From a checkpoint of a small transformer trained on Wikipedia.
Architecture: LayerNorm before each block, rotary positions, biases, untied embeddings, attention and MLP in parallel.
Training: a variant of Muon for these matrices, 243M tokens.
MLP neurons of a small language model. Each row is named by its layer, matrix (up: input weights; down: output weights) and neuron, and shows model dimensions 16-143. Each number is 128 + 24 x the weight over its row's rms, rounded and kept within 0 to 255. Numbers have three digits each.
After each neuron's rows, "fires on" lists the tokens most often at its 100 highest values on Wikipedia text that the model never trained on; "fires before" lists the tokens most often just after its 100 highest values on Wikipedia text that the model never trained on.

L10.up330:135110164100139116128153155114137152153125128122130135110172110156051081127139101124086134149127174115159134102130132128149170114147080116156153105117139099136193143146138144135129138146161122141164169115115133098136120110114102129118144130105070124133142149145151173115165121148133125107084112158130148151091124080142147094134108169093110136101147098199131110120153109128121088085102
L10.down330:113139151150137095117133111108151093128107165125091143126149115086108131103172140141136123132162169151142075119120157122143130141128123141134123121108121085128098133134093103125158120149126112175150116115181157121169145125115089112132110122106103144131129129061111132118126118114086081158133127096125143128160161087147151082119128123155106131104161156098120137140112091134104143132129
fires on: "s", "in", "ult", "us", "d", ":"
fires before: "ed", "ing", "ation", "ion", "ive", "s"

L7.up64:111132102109146134106110119156132099111116105097157072144101100170137174127129137114121139104159129132106097121130062124107138150105162126117151125122137146141146129072132113110088159148138169113154137133120099111148139114164132152137111145124095095134137139137142126124152158147114119115154174117152146169142169105114059179134097148148168112125120144132134120144104126097142109133134
L7.down64:098145129110114172151154119160140122164152136157119152104156157168098141161163102107090133106159130127116127155141143138113108136134102104143148128106153117135143082094116095132128119129104126129161117146121122074150170134111144109105105132119123094127108105151092125161117125131091108199161166131130139106146086103110166103154142097120128135115101139136139093089136178121106117126127
fires on: "==", " ==", "th", "n", "mon"
fires before: "\n", "er", "ot", "y", "s", "le"

L7.up481:187152110116117103118131112140156166119103081078107136089181143156136145117118126150131134116105117149096158181130128055154116163148136137103129153108141129108151080136134138107069155127174163143118120107102108129122101089119131139122127171114098141165156098157125101148139130146115111131113123131120132136145137106130127141118146088138116142137161133126165137151123133168123092144079
L7.down481:115074168121177139122138139163107149117165100138162102146145131161123111097099113088134133097117127148154148161140102137129123158126098114092065097146148117121139116118143088140125083141089137149116107115134158067132150135155161136124135149122133136134145080143120101170168101080104124147117124120136075118129136109143113109155144153096121126149177131138169149161153115123103126145185
fires on: " ==", "==", "===", "ad"
fires before: "\n"

L11.up406:081117141125148108151135143104129175148142121140090195152126136097140130133139139150095127165175065131144152170174122128125127096105069113123106144140122142123107106110139108135112143128138134147126145150105119177155113108134151122139114133106128127064096125133097142147089125108137119135088085143152124173157146124110111130112127101132166166107147079126110143194132153101131139137130
L11.down406:125081122119152124131173109102143126128108147130126165126140112132114124129107091129110095129097145142120123155143096146141109135131150136104172155143131175120144132132095134134147102130149124125146077128118110106142160141105145117120188142113133142114146114105088151120096150133115117146126142118163148149120160121151146117094135148132126121133146111114109134120094119134134095152114
fires on: " |", "),", ",", ";"
fires before: " ", " 0", " 1", " 2", " 3"

L2.up161:110117111156098121116103162146091094118154126109134118169123124088132127073150149118124119139143096132163159119131151134133131151138137133129164106088152095134172123114141130123125176118123140105159134153101108122136122101111104070110113120085108108134138111122119134152190108139176154155071110061115112129081138154095147146171145187129146138126090087153126129127127129131134115155115
L2.down161:100099097145115138118149098098127113141086148127148141121083124126145135087148125112171137146140142124125123150178171132086145103104117146125129138159119086152082140126164148097114135122141118106113126140067107141137114107164075147103106131133133131163131176146102083107116118129144116142090121113166154110114140165142107133091115127145140125160126107115125141131147098112116135144170
fires on: "ro", "ri", "re", "ru"
fires before: "go", "en", "ad", "g", "k", "e"

L11.up473:130124135159135141115135123153132153088116134144085125159097133151126146121148129114099164121175159186158154120101088125143145152106119131109082118112129140152110157113165119073066144056089141116132095101122138088136129109130115136120145095118110099119162107138085118104146134148132166129145156097110131143090151109108108115095150091137154140120162123127120107177156125163111152128081
L11.down473:095112097088106142144106151146133165135100119146081110139128126120116140153169154101131091127134139107104056114142127139108078125150186125089094126153132108122128135097157142149138183140127114153128135144096126098128132157168161115160132132130128111108202126104151133149127130123097170116142146157118135131051159129129139151101099108141175090100132119174143114121147159107161133101118
fires on: "\n", " ==", "w", "re", "pe", " pre"
fires before: "|", "\n", "c", "ing"

L2.up371:097101125096131118151138092145132116116102069130097150168161110093153157166147113141163159150137103130124132136099140106144092119121133108145128145151122127115132135145082135118164147122078129084169116103159107128147128109099124169128111164130118179103115123136100124155141151169165155128173146198147104103118135134135096151104080116107148151154161120079133111112101116137130116116136
L2.down371:118140122110146105144116137135125102141143149117107126130086159177088138183159166105162175126126136126148135136126096130153128158098093124117143134126130134119148100121125200129092148104127112115105111128159082133124144129132119155179130166159159124110133128104107130162115133144132120158097147077155118108150091108127121137129083150108129142161125129070091108100127086135097136117129
fires on: "ir", "old", "il", "ol", "ent", "ine"
fires before: "m", "ing", "k", "low", "e", "o"

L9.up236:125125133110145120113159133143176136141097128143110139119118169114149094145113133132128133125092114108119150176124094136113103160143099166129129151176119147115087142159137161146118150117127116154141099140139103109099058154102166126118139097155126113085104105135085108120154142142111124107118147118090136115098134144137137134192144149111144138124132123157119097114125144148127098146116
L9.down236:117163126121166106109094076127110140123126086124112124186146144099140176085141146145117169126135112126090106115146127125109134107112153134106132085123121109125112128134093108132143133141151124133103151142141068133152122129104127141154068170140134122129097100146138110124127123100123177136162155134139138147138102174123067110170109139107108101146089145144113154181155146123173114141155
fires on: "S", ")", "A", "/", "N", "C"
fires before: ".", "\n", " |", ")", "+"

L7.up587:116123090150185139112143086112144146152126164139124110099104118085136099139148156142126168106114089105131087114075184123132167129158118131130102120133114143160136140107160112091139131125127115130177092152129128125135142177173098112095112133147094128165164108125150152115113135150087127125125090139124155137125161133182131116149140140120123169125114107112139113116154156154103133082122
L7.down587:143109146120129153150164128164150136134113152105146147076083138083102099125115132135143168143120149143122131153105139119115127137159089148110125084163118128111116124131151125132160127068155128157100116129111143073134093106110136137129131099156157116164176124126133100140119111100095148137133172103143143111129112167134123134112146119109141124152157178146160115169152148134096119132155
fires on: "\n"
fires before: "==", "The", "H", "In", "C", "B"

L10.up720:142136102106168159127125188182170146102160098132107142141155091151091123109162096141122162085144114104070123164127128144153120101162145124109119101158116102130093121116114103139119119146115103144157096140164097152107124134142124109144140135121104114139111081162106148136170072165113096091143175116142126114119150135101121137100117102113145161143117116144132130134143116099159139129116
L10.down720:141138130116135149131103141157126152136101114128115120126153112100111166134147100155132132094123116187159105120137131156124161143148098136067125118169137146077075078096133137092119180116111137115119153088094144148146127165132106108111103141132109166136122146157136141097103133081115128167151101160116127183129108121146121127146153168157135146168173117124163104101135124124109130138166
fires on: "c", "ist", "ct", "ig", "t", "age"
fires before: "ure", "ry", "ment", "ur", "ra", "r"

L10.up635:109123139136154151160154103146180153137105124085095149169153091134121154113144114141123117108128151104134121189150113127124140106129133126137080080099137150151112142113112126141118113152137137124108119139126100106142103112105121176138142105155123111151107173132128085110153075160155139111131135090125180144123108119118119115081136134138160100134129129090172124104158103105109123068137
L10.down635:122186110122126077134120112133102129088113128122112128116091100095104150119088138127125144139139128190159104160146107140171105142112126118148181123179141101125142144117159131115107120116149138136074137175136120150163121116112104141109125107121146116149084133121130125154096137178098123129162163111147114125152163122115144071131180108109096153110125117149097165159127090097158107157164
fires on: "\n", " of"
fires before: "\n"

L2.up579:167139148151140119148140162153144137118138116138142106092125132128118128138137142174186121078128079151117126173129085140146134107111124093164130104164114126172115168092115151140108111099152118091107165110142169091113109144134106137143121092146123146090148112148057116114139111147162135100130149178145131136162150151142156135112107118126155127138115139119124086112142111097136116114112
L2.down579:134131127132098109131119134173087106122103140132109141165150126113153119116138168164088106096104129130108150165141111136084122127129169083153128122154122120128121155138147134133141131136136116087086187098132152148127097163138135130084169102128157097091197118134106147134125154140136140110095130135139090114124122103109132154161136150144160122154097144113131122110116102130123152109175
fires on: " 2022", " 2020", " 2023", " 2019", " 2024", " 2025"
fires before: ",", ".", " |", "\n", " ", ")"

L5.up174:095149133120160142139135112099156133091186190130126095112088122125083122141100151111159179118127106084116102139107124116088085130135077156119153139117171173138133076162158116118164118137157140107182143128150161106139129137118108130125105143162124113149139106134129149122134139147097137095141122139121152119168173109173111127137120137128118082087113149125125130152162134149100162071109
L5.down174:149129121120082126115097153096088140143132103142132184125131128098110141133126135178153120098123117100138158144113167099126129168130120124150154119155108164177141155110145108119150135119104142137118151136122121145117133119105130127133161144117151108109135129157144157137118116118124098095123112106149141085108114160137108178106143159143117119104112120120147102145141150112090121171125
fires on: "."
fires before: "\n", " The", " He", " ", " In", " A"

L5.up10:138145132140125130149170066126173162099116120148130131118149127111147125118137118103148159142170092135119118141139121141155069095152133154144102149126116126143136085105146173140126161143104131144114126125097174107120116145125143084140107116126102153084152106137096144110137126152131134137156114131133179121129159146062139099147124185135140132133147134138146135114124122148139090134173
L5.down10:125151104128167087146145127108130101159124109099107131157128127154120157131138084138131132142129081121079139115155110134101115139184128123130142131164107140131109088133158086149135145128153107122100135105097087110107098093126116145141116119116117099153123105129121137151132151139092094089121145142119092141082102109117171155160162146101158157124118144146134147117123165142109142159106
fires on: "n", "ve", "in", "f"
fires before: "s", "st", "ni", "mark", " ", "d"

L5.up169:129071133166116096106114136112122144101168123159105102133108154107081109180135164143134124104133126146098186132138141138152094134117107122132101146114122128108121122163120123106147141118137119079124078091064168094110115127107138165125122159113106108144109093160154142143128103122139133141095100106082127158151137129166147142147157110140106104125122105164172125166160126120109155071141
L5.down169:159147107107073135113144129156092134129154118137125141137105130113113120141191152084138116128124152124156085075108120097129143115166114176088141151113159102158158113090110106141124141155136124169123178146111150107144140141124166148131165075159145128145162127072151134134086136119114118082146089144141148177139098125134117108142124100112133168127125141156150142101134176114122142112103
fires on: ".", "the", "\n"
fires before: "\n", " The", " He", " In", " "

L9.up385:153108119109123137145147145141168141144125147162114115161118150106097090165111087126136152107150092139146158122090115149132127130119133124150127122133120156143130111115098153127131113111136099150152105127160125114129124087099124174159135100137120126131131158084154136163129158136101122150125132175159114066144112096166165129085117121123095147164161134150065111089096135114125099138128
L9.down385:114144140120180152135092155133072123134160172158115111126160120099094128120155171135132142108125110131130115116166120145109115110136130126138113161125144170152156158147104133120148129151159157163104156105143120100102149127132149120105151117133114148139155163120135111135150098094083104132156120150134157112094141135126141112116126095082144083105105138142120116118118166093141158125175
fires on: "\n", " |"
fires before: "\n", "|"

L2.up352:154145090117122087118087133107106116111120102127098153072110131134144121125140118157167169093130124104096119134170164137093128121113092095144147096118127141171127164149118113127125080162120104114128125136128119120157133140157167086138158164149122156103165087133130113112106142129156129110098137163116154116123078135134140132115134153132144154146162118143136114148146122099085099165117
L2.down352:147099102095139124105105148108108141144122113156127132096164172116135111119113121161155181129154087099108143146109144155130086118134145094126095119134127134183146150108151112131122114131148141092110143161123114066127162143115168168139164162147099108103162117144096108091123109102108117127139102137122146110130068120113163113157146109131136147119146122158165170111133116114102118154113
fires on: " =", "ed", " is", " such", " known"
fires before: "\n", " as", " a", " the", " an"

L9.up14:114143141103161171115114161144125110096161098194128097097171146117082139126135124134161070169148096144103182139134102124153145108127139087112090119123125123106146124119173085115136116154097103163119128123129119154119137113104126148136108131141122124109087130138119139143128149130084081098128105127148128130122135111118114144119128136116139163112151117101130195150116103117161129143151
L9.down14:125138123081106192158123169157114126110143123083126122089126141123123118098158161130129156083112127115102130135154135123089112104133101142113100139126156108122099162113158070130139120143144094136092126131124166129114116149182132136154115145065130135178131137122158124175154134090118164175134128130106125137085110132118166172124123125104141147111134128119155135090147166103156069122105
fires on: "at", "ct", "it", "act", "pt", "t"
fires before: "ur", "ure", "ive"

L3.up448:111138157104134175163085169140110152103116129122153126088106080120127136127136157108150165134124153114119149094110088124127136152111096158096137123149151150160092089104134140093164113140139128084129119119170180124111117129133094130144133136131107134159178072121092114105128128064104126126098108095149131121157121107151161126163104127143111133115098118120141137163127143138079154119132
L3.down448:130148116101144112149134135157129107097168106117129137044122120112125142126120146080151144100115104120127132127122110156116117152156125154116121087141126148128129131094133148117136153135143134094122098102138159091132104139118160136099150119111138156148152120124154125151130135114162122105131121149144114101156086165132118119101111097164149143129129128177139149106161097123125162131146
fires on: ".", "ur", "er"
fires before: "\n", "op", " The", " ", " He", "o"

L7.up315:094123123088147131113156152107123152120131098143104124137158115146090154138098149151137161157093141138161124150111095132133100145135167145144113134166160122159130113161132104113126135107131110135150119085169088135116108108140096149121141164123089129157165111153149134118103128150110151134138145131140073099104132131149138115124161111165117123166136106169109159155136154120134110128109
L7.down315:119133143114150092107076142125154072100126128164151112161112123141141090133132150129135067100134143162126168123167135112117150126147142122154159057143088085126094103082144171164119137121175118094142137136119112111113174141142127098145150108116150121096128091154130112148112105120095111157124118140150128170109148154124120129148095160110125143107111123112152121120147114124094115125159
fires on: "==", "===", " ==", "ment", "y"
fires before: "\n"

L3.up142:142092128093138153116143119105146075122140143137115125104114113128112128209097092079175135108147151131155146104123116141154136097139168138155128159122145101134156105151076151157171103091124076097146125119098129100160134160156191114127125156110148102120112101129138145126114109120116140124145165177130129140142152146136168123125074112112118107133130170146119109100145117126174117113101
L3.down142:170147147133159149122137131119125086144139156143106128144077107097111129157115144139155137130115158133170127152113137126160141121156162107193180134142109063107127135099074143136144136113132079105120164124083141107140176151190137115135152166147159139111129072113113146118162116048138116140127139149119154121169157143119159146119118167123119139157132093116139102148129119126112113092104
fires on: "ur", "de", "ir"
fires before: "t", "op", "ch", "al", "m", "o"

L2.up98:123165120110113120139101106162108182125114110092145160114150147130108162144092149146116123112131091147132111089108123130138110119124083147128109144131124123161140101119145089141106159136106151139071119150109159094108086117143147090125136138161133113134128135134115112111147172129138125183155155129121182146133140144132119153166116144159116159129157139115122130125148179139110096114136
L2.down98:109134135082128112171108170118120152128115127121135149094122152089162094131114114123131109138151122175162099156106126126135134143106156127163102092128133098154114113086119100122110129146112142138138119169144159170158088135124132088075119109127134102114140127154109083118122169110110144166144145159104134121126195151142104132132109124156159159115142104143131091114177148145112097111149
fires on: " =", "lu", "Species", "id"
fires before: "\n", " of", " ", "e"

L7.up151:123153134144124092122144153072140134154140128131133089109093141093106105146143125126183126096107130105162103114145134125127173144157092165112111113145116134089096121105144094117120161166118111084120103124145143111105105110160128133147137142150089135172113093153120135133076099130136129125109133118163144126173147162158126163121152168150104116126157130130153145155184136118110159090151
L7.down151:132111096115109121136109142142108086110116140156100119151113138080106141147128162133156149132134135157136121112152138127131135127182124127118131126125164148110144144146133127125150126153120142093119129128129130121122154126119172163133189116141138121145089104125137114121091135106068111125121133141141127156126141175122132155109122128123125136094129114110133146134127122117118161122117
fires on: "\n", "."
fires before: "\n", "==", " He", "H", "F"

L7.up185:113159102151103095185140128119140121143122113154126120137154095146128114144157125102118126126115136093117134128115147140117147125135143107132140137133080115097128173161110142131141135088184168103111112176127134117150085105152130132160153114172136169107158097117151180066115118155145149113154135163111145088097115108088143089173115112109176126090137111156121161136128120126128131122151
L7.down185:120090156133130058133131171162128113112129150151153095156130170088082142114189128135101092106159115076106090116112098145078100125122139118121104141127127137109134094116112106147142115129144178129111110131122125134133128176144160163142132174121118166144162117104126171097163116121135136134152131125160133101137175146148158121119124122125146119106132096135165156124108104106150139151116
fires on: "ci", "d", "g", "op", "m", "up"
fires before: "ed", "ation", "s", "ate", "ment", "d"

L3.up721:091174130096121125095157128103139129164125142113124089104119130159117123128156138118117130115131127137125138094149102099096107062124086111141126150127106152114090121103117117140138106132101135080156162122107080099159154164137086088115154166097110150108142131117158108149133148152167153142120140145113109112159167146117085157113116137139118151107140128117104112108152099095088122160068
L3.down721:146126142128128126111147148149131155108115137107142114126116156155144110121135120159132122125121130127090170099134082145111110091169120119129146123110153182138085118116141112165121146141141129133158160133110100131124179153152154142108087073132128094152121156136125072107149082159111111111133103107095132116101133081129110172105156134096139098155152101135141113157163097079153131130110
fires on: " is", "if", "=", "ad", "id", " was"
fires before: "ic", " a", " an", "em", " the", "i"

L5.up313:125116114152145134100104145148141154119135115145119167125165116108136160133168106117128176111167144119093161146117093124146123104088098127128122149145140117139162070133118166140142131132127142126144124161130142101122128146117100118153088114154133120064100128111104113115164112164136100128138087108086136134140129137138145084131092080101173131113134146104128088137140156149129114092095
L5.down313:113104167123144150143115112172111146136140129149121124098122129082098112086150188101115132101114153154117147118140128134150126140135128153099154158117108200142133201106127146129141151095159125136114131128096095166109175132090136137159160122110136153127140159133154157142127141119117119149148103120145128087123063122143144138074139159131104105132156119120086117136168092101129134177099
fires on: " |", "li", "ma"
fires before: " ", "\n", "th"

L2.up25:115125124146165103106122116145162147157128118092152106143160132135117150136120124147130155093163124118135141184146149143154121144113140117134122126106140113083199126114112135153100139127108155121143135133166154091130114114144116144085105135163119115156113185096075107109158119180130121137097167094133130150140161132128062175129135149137132133141108124138117107083125130112097076099092
L2.down25:134121137144124128138129110154164150167131117108072132128106129125147115149183100120125126115081102172121122151073120135154148102150103100125117167161125130114142178127121130078113180088136112143124123106144104091120126102150110169098146140151139102115130132099080129123179110125153102123116136136130151151164168142086097119151103155128082099099136101106126116144132138117126141115136
fires on: "re", "ri", "ro"
fires before: "end", "ad", "ak", "ef", "dge", "ight"

L5.up312:084109139101177164133163124124136104076152158145132132139123118105162130097089160162123115113139141089132147158126085107148089142114125128172145130133147146095121104124109135093142178128131111155124108141107107090095150122128168160120098145090102127145133117119130119120097134145133125125124121135142168167085112087146102099134104142152131124118129102152137092141117143088175114158092
L5.down312:100111109080129143110106155162116134158173086128121156161141162122122114125124114099154135088139110140134132138103133134130131116128053133153128095140145115094104116130165123145102131131135118101118132193124157083125147153083115154159107143172089109104133110137104155127115148121137129157121130129149141112082129190119140152116201121141124155120099131165148140150092136129114149133137
fires on: " |", ")", "ta", "la", ");"
fires before: "\n", " 0", " |", " (", "ce", "in"

L5.up327:066146108101148138122131136103129151124160131137106109131116123094089126161114132167137152086180144124114116130152112083130119142116124148163119100120144119114139100153138085098163130128128094098146131116137111105105119161136106112129127136144088091166127086124125097104106116121150116138128107174139153137137143137134121176117151176157141136167138141156113100144164128139107157090120
L5.down327:169103123135138118129090154143121119109138132157131082105145094067141129153143178150166123131119147146129152137148126142111106135150143146135127113127140164120148121105124136160134140153102128085136139152135131090116161175087136102130150134097117146125112097130141110130090136139098111128087097139147167121117123144117146107121134138127134129102147151147114122150111142091124166155137
fires on: "."
fires before: "\n", " He", " The", " In", " "

L5.up696:102097126125145157147124128154130184103172176107101101116096099124111131172149154118157140125126108091143146103117165116118167131133158115115133105093161137131105104109156129100108140098085143122102153153170119100097134130118169169119101137129128073183161116132130105092174109146129093068135098125086144131167132128165098140139122127100118164125126100107099098167113143134099120130139
L5.down696:133106119154136090113129117116119155191120094114107180129126096107114124140135116137157115145082104096114127124153135138091077127133141154097116106167140095123117122127214141139119136081100175127120117124131168123131134151099150145125174153159141114136133100163121137154119150109079146137133162160133141122110097137146098105127142106140118116146119103160121103118157146084122108106168
fires on: ".", "mi"
fires before: "\n", " The", " He", " In", " "

L11.up239:153116123106143130155137086148130152124097133151181092094136148138105162082091100157139169107143103111106184169115112112134113137130129106156143138126122134095109083087112092140148068132121111139130091093149169118136110108131137123117141125088108098169168094139127075149133124131171124144114129144134121106124153147145128178160123155154144132131148170091075168090118130109097121131157
L11.down239:116120151111147132096143152110115103100112089112127126162148129098124141147165137087159130134155101156128126097125132158137123150085174136141117112136122130126113105148130098077133150146128100215142152112169134123124119152142136124164178117167120114155102124153141158110109127082142171130118179103109087089108090182141131087145110094075125104141157165158147074104100115138132114170153
fires on: " |", "c"
fires before: "\n"

L5.up156:147124097122108168107125159088154103113149136157159149102115090110139112140135131136124166134135137153128162161091174160170140125138130099091142124116149064120082104144162095112108167106156106143129107131104195129100088115099158141143119137163132133164134145105178148114127120142168118099144145136113136160136153125109112138138144145116119129140178124156123134128162144169107126120170
L5.down156:105101094132100136146126134106145122119163151151125079120110107128105103096115142110179151128101103135145158110129161112136089106146194101100139152139165128121113118118163148119093139134124114147140151095107170129104121135092160133152144143118151103152170136133137110092095144118138108111152131159117113104115102119135118202142092095135097165098177119128119099147118099117136143081171
fires on: ".", "ar", "t", "i"
fires before: "\n", "re", "ter", "w", " He", " The"

L2.up586:097155116107086111129134126136114169138098111138080152129087132145105138161166122110160122124148106137114145112144137115153115140116076139123128155111128082103159100133104152125113177138150108130148127118146186123138138127148116090095142080155158119067099158144115121143154189137092121123146135130120150096128092133109093148139113160119104161154164116158100136108144180185108088101109
L2.down586:123135127075101160168149093132146150131103132114149134143109112095103114159182161089103109158116147123117111119152173106107083119090116120141144091142134075153111146148113152152097118121149091138094131114136188150158133128110109123136106157177150118095122141157069153113117134139140157126112142131131132147119141098144092119155096154120097130117112128166180097123121146148122153135118
fires on: "il", "ri", "ir", "o", "re"
fires before: "ity", "th", "ities", "it", "ef", "dge"

L9.up260:141128086155138087161119107148121153094131136165142116144123143139094177114125166135144111103134154112129115178127123170134093164124120130155130174171106110135150116131109152126123159112109116140177107150115122110149099123111165080110141138133134082141143118097140117127146152123110110156166103148128115168126100159117120177139122113127135138113159148115101127144124107142107094115138
L9.down260:137115108099144132105087120121120089154150085121122166142133160095108098119119142135174171123123100141154117106144102120080129114154148090165104118112115151166155128160115113150124127111157099157115131118170077145140124172116095153117129117142142143137106173141181136154136132156155120081152133154122103122137114103114138126175120122155082107113106148154164136108135109096095139130166
fires on: " |", ")", " II"
fires before: "\n"

L3.up686:110085134156104112169145112150159160101179115135099104098140110084105140171127149159107097124120130138155135158126112110145128138101151136117113106132120099131107127149124118121136167154131121108132078112171141107112119094121088123120150103170085091138093125116128142122141131095160135147089141146080159119121147115119127172120134142125121154105126127153161135101135140110134121101150
L3.down686:141143106093125165128127118170078148148174154164120169165123130127110134120117137151127154148155134154117086136098138095169108129133108163161109136125138153132154084148156114120094139137110130112108109110115137086089114128128140127110107085131093113098134105116136154148117143112158137091116132129126179131151136119119115158156153109118083132090130166122133149184162124108060077095132
fires on: "\n"
fires before: "\n", "==", "The"

L11.up228:112108109115168139160142109102139144110187111172081104129183089135097095140116163109156130130128138169129118135149130119155146136183135111161126056148132151136114141096096163158115114103125149108131129152158131090121145097115096100114175100104150126139112133117140104123156139170098088167127119120104150115114126107132125125170101133107153119129097138161116112134142158167074120135128
L11.down228:179138166132182087118105153146123132162067109108101159162132146124099143125092109092136140122140118168139108144116106118153146091104117112124102115152107129123127107122163127166115128136176104130135090152133066156110119110146112100154146120152122106152120101126113114143154134137144155100131105191103136101141152121133130146127114107140119152130125125131131140099138127117104084142135
fires on: "==", "===", " ==", "====", " p", "s"
fires before: "\n"

L5.up264:120158147102143114143137132122152169152151172137149096103131130093098112121068152119169161072127086086133135150127108099120133146135114143143124140105145150103108112159166139081170133073116122135167152145138137088108108130125144186141105160125089115129146147113129119136104108162128102105157126161095146135189143109152083134130148136119096151099126100113117111120155144142124149105105
L5.down264:136121093117123131138125155094130152099175135172092074114150156112114169143130131141132140109147146097136136123169102142109102124130120121103131131140136129112141114111144119130161119122134126091148120126181137073100141126117143106103160132156111095159126127154142122166129151087068090117139123118145129095113107125139150129119129112129147133102118102169121147151164125120125145157168
fires on: "."
fires before: "\n", " The", " He", " ", " In"

L7.up486:126124187122156098150083156095108132130167150179135103131115116136125092090089104080114075140134140093164138116120133145117130093113107091139109113139109125138140114085076090108125118135120116146141143132142139134144115116123160142119117113129113093130141164146127172146152146139115106124116112104137109174136140103086156145102102118128068118150111117118122132137136136151148079171139
L7.down486:152174179120167140130122165153117113092131107104141103119150150117118149117101103086126162116160101144134122165135139170163143126161094122160074133142107142128121139084139147105142085139140181134110132136107105148114144089136129134176161112130120115141128099161143145114123148134097119141099145153150108158157129105115098080095135175116131130113095135141128126104099121133104141153135
fires on: "er", "con", "ver", "av", "v"
fires before: "n", "d", "om", "ing", "es"

L11.up403:160132138070124128131101102136126147115105077136113118150134138139147128156102091153097122119146133112128129152130092129152103162102130114131133125143136166150131088139099121126107112152127156106129144166143117148141111098156134125093133094100084096112147090150129111140146122149089126133134143171150141112091143131159130119173110109124109147166163189148149100134159157084116110151106
L11.down403:138108163111145065120101107145100120151138141155102122141105113140122127147145143132145133146154139122127114119138137126116143166126134139103135099099143179139143151126141131160134111153126142148100127111126132132095119120149133101111115112134092174073143128122153101119170127101143107139106100150157145107109096176118114129173154104140101109113119137134145107157143122088095169149150
fires on: "\n", "==", "==="
fires before: "\n"

L3.up21:154157107123111143135065116141116118106083129113164126130110140172111148076092120122145129130213084157168123106140125121108119117146122112143111132138075137176115128084142107134149138115113119111183124120121099113143149099146138119105107154122102122145118096143125120167183126135133090151109128123108074133128141110118138115169130095128153143148144141110141122129118131135126142164131
L3.down21:091170168133089134119141126126138138131164118133129097127141083124103071168134146094154155102147110177102131085138116113178162106113125141107101166122102076157118134126105135093154167156131139122101137113120136155112152121156111139147138180137163133125105100161117125162159152137081135145133116092091177108094133163097120178103124139139147117115070133155143127142118131154095089140166
fires on: "ro", "O", "ti", "ri"
fires before: "vi", "ad", "s", "om", "le", "e"